Part of a small language model's weights.
Size: 8 layers, width 512, 8 heads of 64, MLP 1536 SwiGLU, vocabulary 32768, 60.8M parameters.
Architecture: RMSNorm before each block, no biases in attention or MLP, untied embeddings, capped logits.
Training: 954M tokens, 10195 steps.
MLP neurons of a small language model. Each row is named by its layer, matrix (gate and up: input weights) and neuron, and shows model dimensions 176-431. Each number is 500 + 40 x the weight over its row's rms, rounded and kept within 0 to 999. Numbers have three digits each. A neuron's up and down rows have the sign that makes its largest values positive.
After each neuron's rows, "fires on" lists the tokens most often at its 100 highest values on Wikipedia text that the model never trained on. A number after a token or word is its count.

L2.gate554:433415514585424500488423460560488465469533459522472534506541478476489485495503507549467591442451520479521543545539483469526445482423542542589549480459515542465485524513549475452502433490417513559416510509551526565567565454461532523460563483479516481462546522518504467495490569490442579551502548488483475578610566440519447464583565492474571475576514522514408509545534463466451504473482482487483475568464477479508393510539469422480460512473631484477521511460540507449514499503471432552489419467477498502554526527570545498505534537518505519478465559504537547452521496492506501476498483473486572486527503539534545481558445502487497538430539557411453522510519563465489527565561479519593515472476508420497515508524502544415491509524559473530469587520512525470528526524514484
L2.up554:586511472527487507481507446545492519439522477499531480526525586532524430530486605532522517524488491488439492486490462480530505495508451538537527473473458521544493534493549555523505489523571483598464532482491537494559402524498454526515465519484469521529516486486509461554511485489473529519519517529505528476505519563464528564504604463454442505493547457486534516521493513505511528461524436567512481426542527499480391513514453521455563511487523482477505477507495439438506445518483526429391592543497439473441484536503487494467523548496513530455517458468515428477437514510551433488487460546509528489487496562516488554602583558503579467499538510487437545486492500471509510535508470501451509384484437476479465497516448538472510508487514511452529514512503545501514459479512444
fires on: "/" 49, " and" 25, " or" 15

L2.gate868:586521493474541556519515473444441454527460484557432506558536530442473466484560544492552472521506470538539553534477375441466460587459496542504491523438482455520481531619519446569518508487523464541443469528518445515478548499482506443590455449504456465523496519486540481505547499479511543552439445473468481478522545487403534511551516524502529478569570479509565497470498513469420534580472514544508519474495447390470415470481554533540537487505471539524572463513400524449531462468525443466474528457453495510578480502538470527428485575462536565444533516529368481428423494481467500477542436525495510573555597486510486560462539517471523533491514486495483504438537474519488526466501519466521599518526483514527544541513420440538518504427497588584519522498433393538499467488524493
L2.up868:485417514522573441508427438440490512506530490430564482520479458454513530503496470516573563535524500436515474444528524472454510499545518568601495523498495481496519447437502516541562502497551562481550513636558518541567497508524539550454526523574465504530492550525496553445513525493472475535562515473481509446480483585462566506516474456575491490487480558522469482498462486533492467472481467566513455434503456447497501493533524452509504451487490521481514476457502468487464536487446532480482464483460496508475522554492507488541524468571528527508469468490469456540468488478543501470380491500562483508488462506570448527494428480523531468550440544472491548503447531482572526479471503537434514470539412567546428547504559435462456480484479504526542499506501537479524487521483501
fires on: " from" 26, " out" 19, " of" 12, " like" 6, " |" 5, ":" 4

L2.gate821:567465552454479524533487455506535512527506560547525528494471479486607536439522510442527467446438521507540519513498528467521559566465455555459550556529511564519547485511541459533463464487499535452538445516530496510484524547447473517496459458523476477529496551537476496550507457481508498487440473555472515482475479495398551492498420574448452508527496529478503511480508461483458538509506508486522548483493527508476473538522531449495475462591478454490548486505436496580526586486505530536506488473493575439529533450511546504561520542489532474463486487508489544544554488435528591524476535531484531491513523552504501484519537533468516446447413526557476571492489458494469456538483525517469520533508511495500485504520490510566488435429416538532487473517507538513477393511490440
L2.up821:517527501429431459507476490433468493454492505539530534432481461387565491478503482506510581471532520503486421450458487501487497488441538570447422560581585452525444446508516476562503555460534598501544466495504530580520522509539483557439523551559524508461451514471493512467494390474474555527444454474533478469436487414497593430518435535518487503530540499475511541534500509455482504565544479449611472393476500521517485540460476519488452479527519507465536485434433494498508536539502431511469514471514564424488515485593575488501496642478515538430498430507425559496444520459509505489530438507537508518521496555481481526452462506552441561523501517486473522514512477542422487426579517478490467476576523453491478459473494549480510537492502467446515527477501512433544481497484415
fires on: " of" 25, " –" 20, " |" 19, "%" 8

L2.gate165:482494467516575513578540581450529501495508492420470445466553511531485474470518586524544473454493506470491524474514572469500494490449579604532487544565569472490512510472559546468457517514553449484548620524470557571476522540458444511483428509510508481486480529455467475544461525546526429507467514471493486474469519535543481508501512496475483485519528458404570474485498454468453521491493511500576505557618494481533455438481552485458459519513531475469543425518468437566497522505527517474482531490532453479455520527484445480467530537490487536538542462497422531573506519530487484498563466567490526481469497463539496553521475467418477471528534349503515475465524495504515491471514593510515506522471630568474490487508532456504465489440469527529555509576610500431495454509493533
L2.up165:497483560516464458518509496520466501546534493549472453485452533513468493536490492573528471479536517525447469465491554477485431434531512488521487402511489507522563609561475469437564567520512461469531536509499550495516481447529524481500473591562542529485512465417505478478512581500508483540605499462572526456541507489419473469455475518522521488488518506512459518555500555447468515560494515502515487546465484487499483516505481512519432491513526472468487494526475531623509438437479449557546554469564362498514516499500486464521600506479409494449482459489497452482486474456528529401483504504502482533476530499487517520465498521485491533536506510416490478462477579501484456475435490474451569520518492399541485527428524584528542564582498550506436518492435471508502529508452521
fires on: " |" 67, "." 10

L2.gate1354:551515541488492488509466544473517483492489500555466458544445446464469608530516580521462545435480402479568466509478508580511488453481551523515487528518522505497445504471487546434501505412540452506567494551475541484484451497486503554495583426458489526532496467508567492435410465489464518499486538520489465505436540538563466436526486502424573566528401640512524486491553582483430576418493511460495528502466403487445460541490521486498564489506530514419551563597465443526516518533460526473510530478525471518476468506545532514454484456417560479469522536434509548497510522490461537553485485481462519512450561483453495508512517527510474487579549508471517508495454529438436575470513589448437423468468457542458571516478458489513494508479507434451447463458532513548537471492564450
L2.up1354:515514446499467481473488533544435541479474530541490534531427486512555500483530522493542504552550497458509559488481475480411437556478532430556470549504439445488542519498555528489519495458462492505492437443465579537486536470433473479465553500478492478518504473505521467511528544518455563494440446511512477535549542515579419500466538504512428533495532497466515525447504594542518493512540563484489409541452579462526576462414438465586504471496475498487520525538548502529527439508430658448487514584477496491541487490541486468492496491467443513474496494553476497508546509511525517481514582503551540476540527508549426516463465480512486448573521465512540495570537465471518528489532512515516481480515517546520533554551525518371470564510547470569529495510519486497468489489566457
fires on: "″" 20, "born" 19, " =" 12, " African" 8, " (" 6

L2.gate517:536432501482517464516497548513498484540474535523446504473499486453564446450592522436527470433480489451522395487514482517454513499489453515464549548507565511439505482459573455493508483466442418461499494565502545519546522470478517540551529562479497477517492488438522506522500478543611536500476603500501474566557542538467531560495492445483498447551460512432568496460444518411398574534492467452479449461434578433528519540436489497518525455519515485461519435564540433538514577488505497537480549476507493529490446488512453507531496426479456484491511479489480482510558511446497540471524524500527497554468545438536519562482523485486460539525507394513515533435530443493509493504554475522539473514555527523495542545513541464537517538494500527457471500504479529526478503538556524
L2.up517:514440471461508475542438526478570444487550508509430472510494522493467484574549466522519507473516539498439494462572547493430386471533460506471516443468554462498490442485508463480494506468472445523532422469517577420511488405470461521458515539545452489510444518478475390521531561475525472554545540476529473446539510575417520551476545501497481430494425532507512501460551573559453516534480408531508541491442499434501574546481497538582550461553495539517512452505528435533517500544546482480413516520445558511463452532531432522467529472490461501459482523493452557541468521478484495527510454462449477525549457487460484531519462516498446490505484471511529538518554495500561516538609467491476521483516502538521475508418575537523526535491571515481556500481527509510561526555451550
fires on: "-" 29, " due" 16, "–" 10, ";" 7, " |" 6, " =" 5

L2.gate731:490449574531515497531527556463492515447472492459519500450471485450479433446516504513471440534439484524515486476500524530459485549555495493498406511482483527529518504495514522507459527516503499546504507479519481520536551435502504494485483497439521487466575556546500465398475487579486446478509520471573520492517505443529509534464430458527499466478446500542480499457457461480412545575515476454525462527538491434551465476548463510508418495519376526547490466533443545518402537564462502543472495511548520512424558482536471482389555494483461480522522545488461619510482518543453440538537437540470505492561508504475509559531518549521492531551509491479483518449499465476482500462471508527480477528542481550506512497555568392530498507530510558457466540579422520471559473525477501
L2.up731:533526531527508522464506531488523486537458505451473467441528471482519538537446487513559525440474560552528523565465479504528473462596526487510475466444597542512518465440460511524493570451520540515461492519516540540548535432500493518477402510406503500533470472472492516537483494548432483503501481481516545466452468456538489461535501517527508590465443444503405555482485554464493469511478446454509516529507448451504515485538547471520417443460556468529468512527466469469510568460469476557467511531528489406477513544567514508493520491423482493549548421509530525487527537466454492573535543506549469538558534496516480532569451494483501540560533504427481488397496513493513505525514519484481490429526504513494433500476449450525538477535498484559533562531533499533502462497517544
fires on: "(" 28, " |" 18, " e" 13, "==" 8, " (" 7, " ==" 6

L2.gate332:528511472505560495548467503488558449469529509511441475511454535519488563471503429468505453469503546474453496548506449565523480516435518435565552453556485552530530543491516539560543476389507505548529511504535463587443522469541542512537447541456534553522497479481527458501466494500501557523444529533510487540525561519505575510526480546569469516573446425491594486464497584531483529560553589457502492543567485519507534522496543467471489565464464438495611551517514404520462495546529547508471512500522495578561554481594455410477550495566512500463463389451530496484499505492470526510475561479512477495451549498495483541514449475530577490448397454523472479496451495528495474495516470543519511482501478468482491558515513477389493550541492534504453536514474515538516540468528449
L2.up332:455484467530542519475542479551561498549517528520539528481477504484485534505528502466504504533490498473502528506470483545588526548533607464482606471487471544478479469487489435569557520521555460526492442483507398471499536455526531519516452533438519518466425490488480491482520493502483532520507458547501409507488577542458531490465458568531532532556547417462548503517555527564481586536539536464538482521474504556495503466506524467533501511528419499482507454520450473438498517586587491525445527482518539500525557495502509459522551510493530543457450487509552496481510495448566543512494459442521408527480495519546522471558521451501504493479510490487504535461486504449569454521573434496501510563446426511437429469442567430468561525561502445493469518461423518529475398493585442
fires on: " |" 85, ";" 14

L2.gate60:532449473492496507452468541452509457455444453486488563468557475498488487482467509503482505530461530510466535529470483524495437532459508519513555451472435526549539464531551548503545446491513520531495480495429522437581542440441478493492444508566494484533459505463522476526536342501522506498495518528506553514488473423500571495486498559477488507451522438566523564527562490510489529490403509472550432492517479495469420477470531449526431543502554478441529503482492495466461448488472472534462578477486501551555452510511467496529518546498542491485524454499462494489515530491491569519540561467452452471436518467550488497537461500525534494489513570535486489491454428534428527460481503510438493498516516498456487566464474493549539470530613444515451494489465500478519458598468479
L2.up60:446545528451436537536517389452485486590455517518519478496472462386520503525453472461464511546545541493546470418476417564589547476399507515509473444528560498495540479492490473576493553500496445548527540530449528490502537562533573549485591506473630482511488494571511498511494492554544489528462516477592494497488504451549511518535477523473512519498509478487594481553499520457435505543576554484495577533534557488426470516492524492449509493492451509593490460553430482502475584496489548538512550477556532546556495492442529478466546516464454565500488486525512435487529555466480461501482471446478468444472512488505493495510505490556425477503520442514507461473500552467525410522519444518491525450467522532525505487528494496477427535503492554485560493532581496444459528533541475
fires on: " |" 75, ";" 7

L2.gate1076:463528568515427478500414505501385541488516523462482494523520560490459464484471446505563576482461451529479464533535468489468510495420525501530524543575517498476425506507536496482443463522476582490473483495566541517501567476474495500510513535505558516515550537511433432537442432458482511429514484556578530486503501544476461452517463450436489491546501426452537433462511616509489494520498467453513340512501539522533435527487545517450552518481550488569477515459473497482520487517478478517577559567531514452501509510528494468537522527482464573507476512484425514502546541516522497488543551490479509449496487484503439561501485563492506609537532523534474504505477493442523499538508435458522487518571496568502471554542419467499574493472533511477559477503471514535516481492442506
L2.up1076:439511478423499518554511457482466457505524450492526549475434463477521497477483441523430511491575513467490547518514512499511533484500598404439520504483436525534498545487489519482467492540467424451490477446505516526461552473488490508506450515472566499531551502521565484522520589515402461582502557472454551480516590492523435531567524496505410519459537536445521501497550520500490549522534490495575522462391572445494555546526572435496566476473503508587518503492508508476501538506499487440456523488527504454545571465504508513445541556437462505459445510474464510469511495512524561475508554493582478534507477505491462521494507498466473531455520488480419414476504464478497442589467564541445468514491573502482439447542523445549510491467510469547534450514552563472558485510533461
fires on: "," 64, "." 19, " and" 5, ":" 5

L2.gate725:464539638548489526532588446468490498514466446500555485524448530538463474464497569454542517502454519528475456589516454515525480502478535508500519510490518491483498479524565464488485537509587480522460491549516517531535597448479512450560541449560448434579513492566509514522530516486459471552532489570456471526486503472483421483493515506504503407530480504544454544493551513467480574557414495452520510504393498517476520496502444506416456556470492493472498453463474519470499512470421515488512465505523522472489564440535539443454534497472472598552495585482485499489565503515555499523471463520501498461514467553505472526484536504475480532502529475521473555618483500467566500530492479478458510471513549516460490527589459531475486442405534457501582554461490533542479486631514522
L2.up725:521483434493477454494471489449459528486515599490486523432497511549441482519498453504460499466540503502459507524538501494528431502450441518497562435518482516516509448437474504463512534508510484505503437499458463426409495446501506431468525601481494534489478467529464510536508559500500539526494580526450512546549442559435443451561446549465554549479515547482495462472492462431438445537504537496526534512474555520521537556506512466493499563520456539412510471502495548452436434469457541534477530541473437459587518487535503498546441464478538505477493497507543515414531531477476475445498523517424482561437542492444537526439554521508529484541509465451549486509481575516491412518510474567513558503497496477500404529484491528441514445481558499503488506516530506473511473406559505
fires on: " and" 37, " so" 25, " or" 19

L2.gate59:546447493547455536486538540477557517442466455477498544455437541509510519537425535501550459545483513440468441516523509501489550466505495486500486487461459570547474529454480454457473419528468524484537430503539464495549552567476559493475569506439517458533448527492484533453514526443414512509469489529504522546488496481415468513534466533485473471486470566508453499549524573555531527535443473503510476516477515482558502544495524492467525503415504476504485509455547555489500463458510536501486498524533436421504437476499554538475556505504473527426500441522478531569577521492524530480450492474489472506518512516437517531465543517474560532490458523535531523527518524373410525563526454496487501554469498569549504479536555448532460558503420533456483568574477510485462551486510591
L2.up59:528518540383447542526451532481548495455506477488414552545497488456516511508477467528500512437539467431388425511485493528530463472472435530481476497493605447549526546490516477528495436424431527517524451548495564568563461527557550459488513521508453421459482505460529502489490495527543522524554482505480490536450474551445541557564552546504496534487468530501456475506487551454460507547519438578527451534444520496496443534486536506480490474442518475468494522533571529473462524513490518535505487575516534506515513466487538515532571502564528514482450491489513520482508571489473523495553526461481545481485521539475449491422478529474559487540473484520486544537520467381470474545547469420535498519479570490513498514466483549508520627464526506444473537473500488456476431526568589
fires on: " |" 51, " to" 18, " –" 14, "–" 4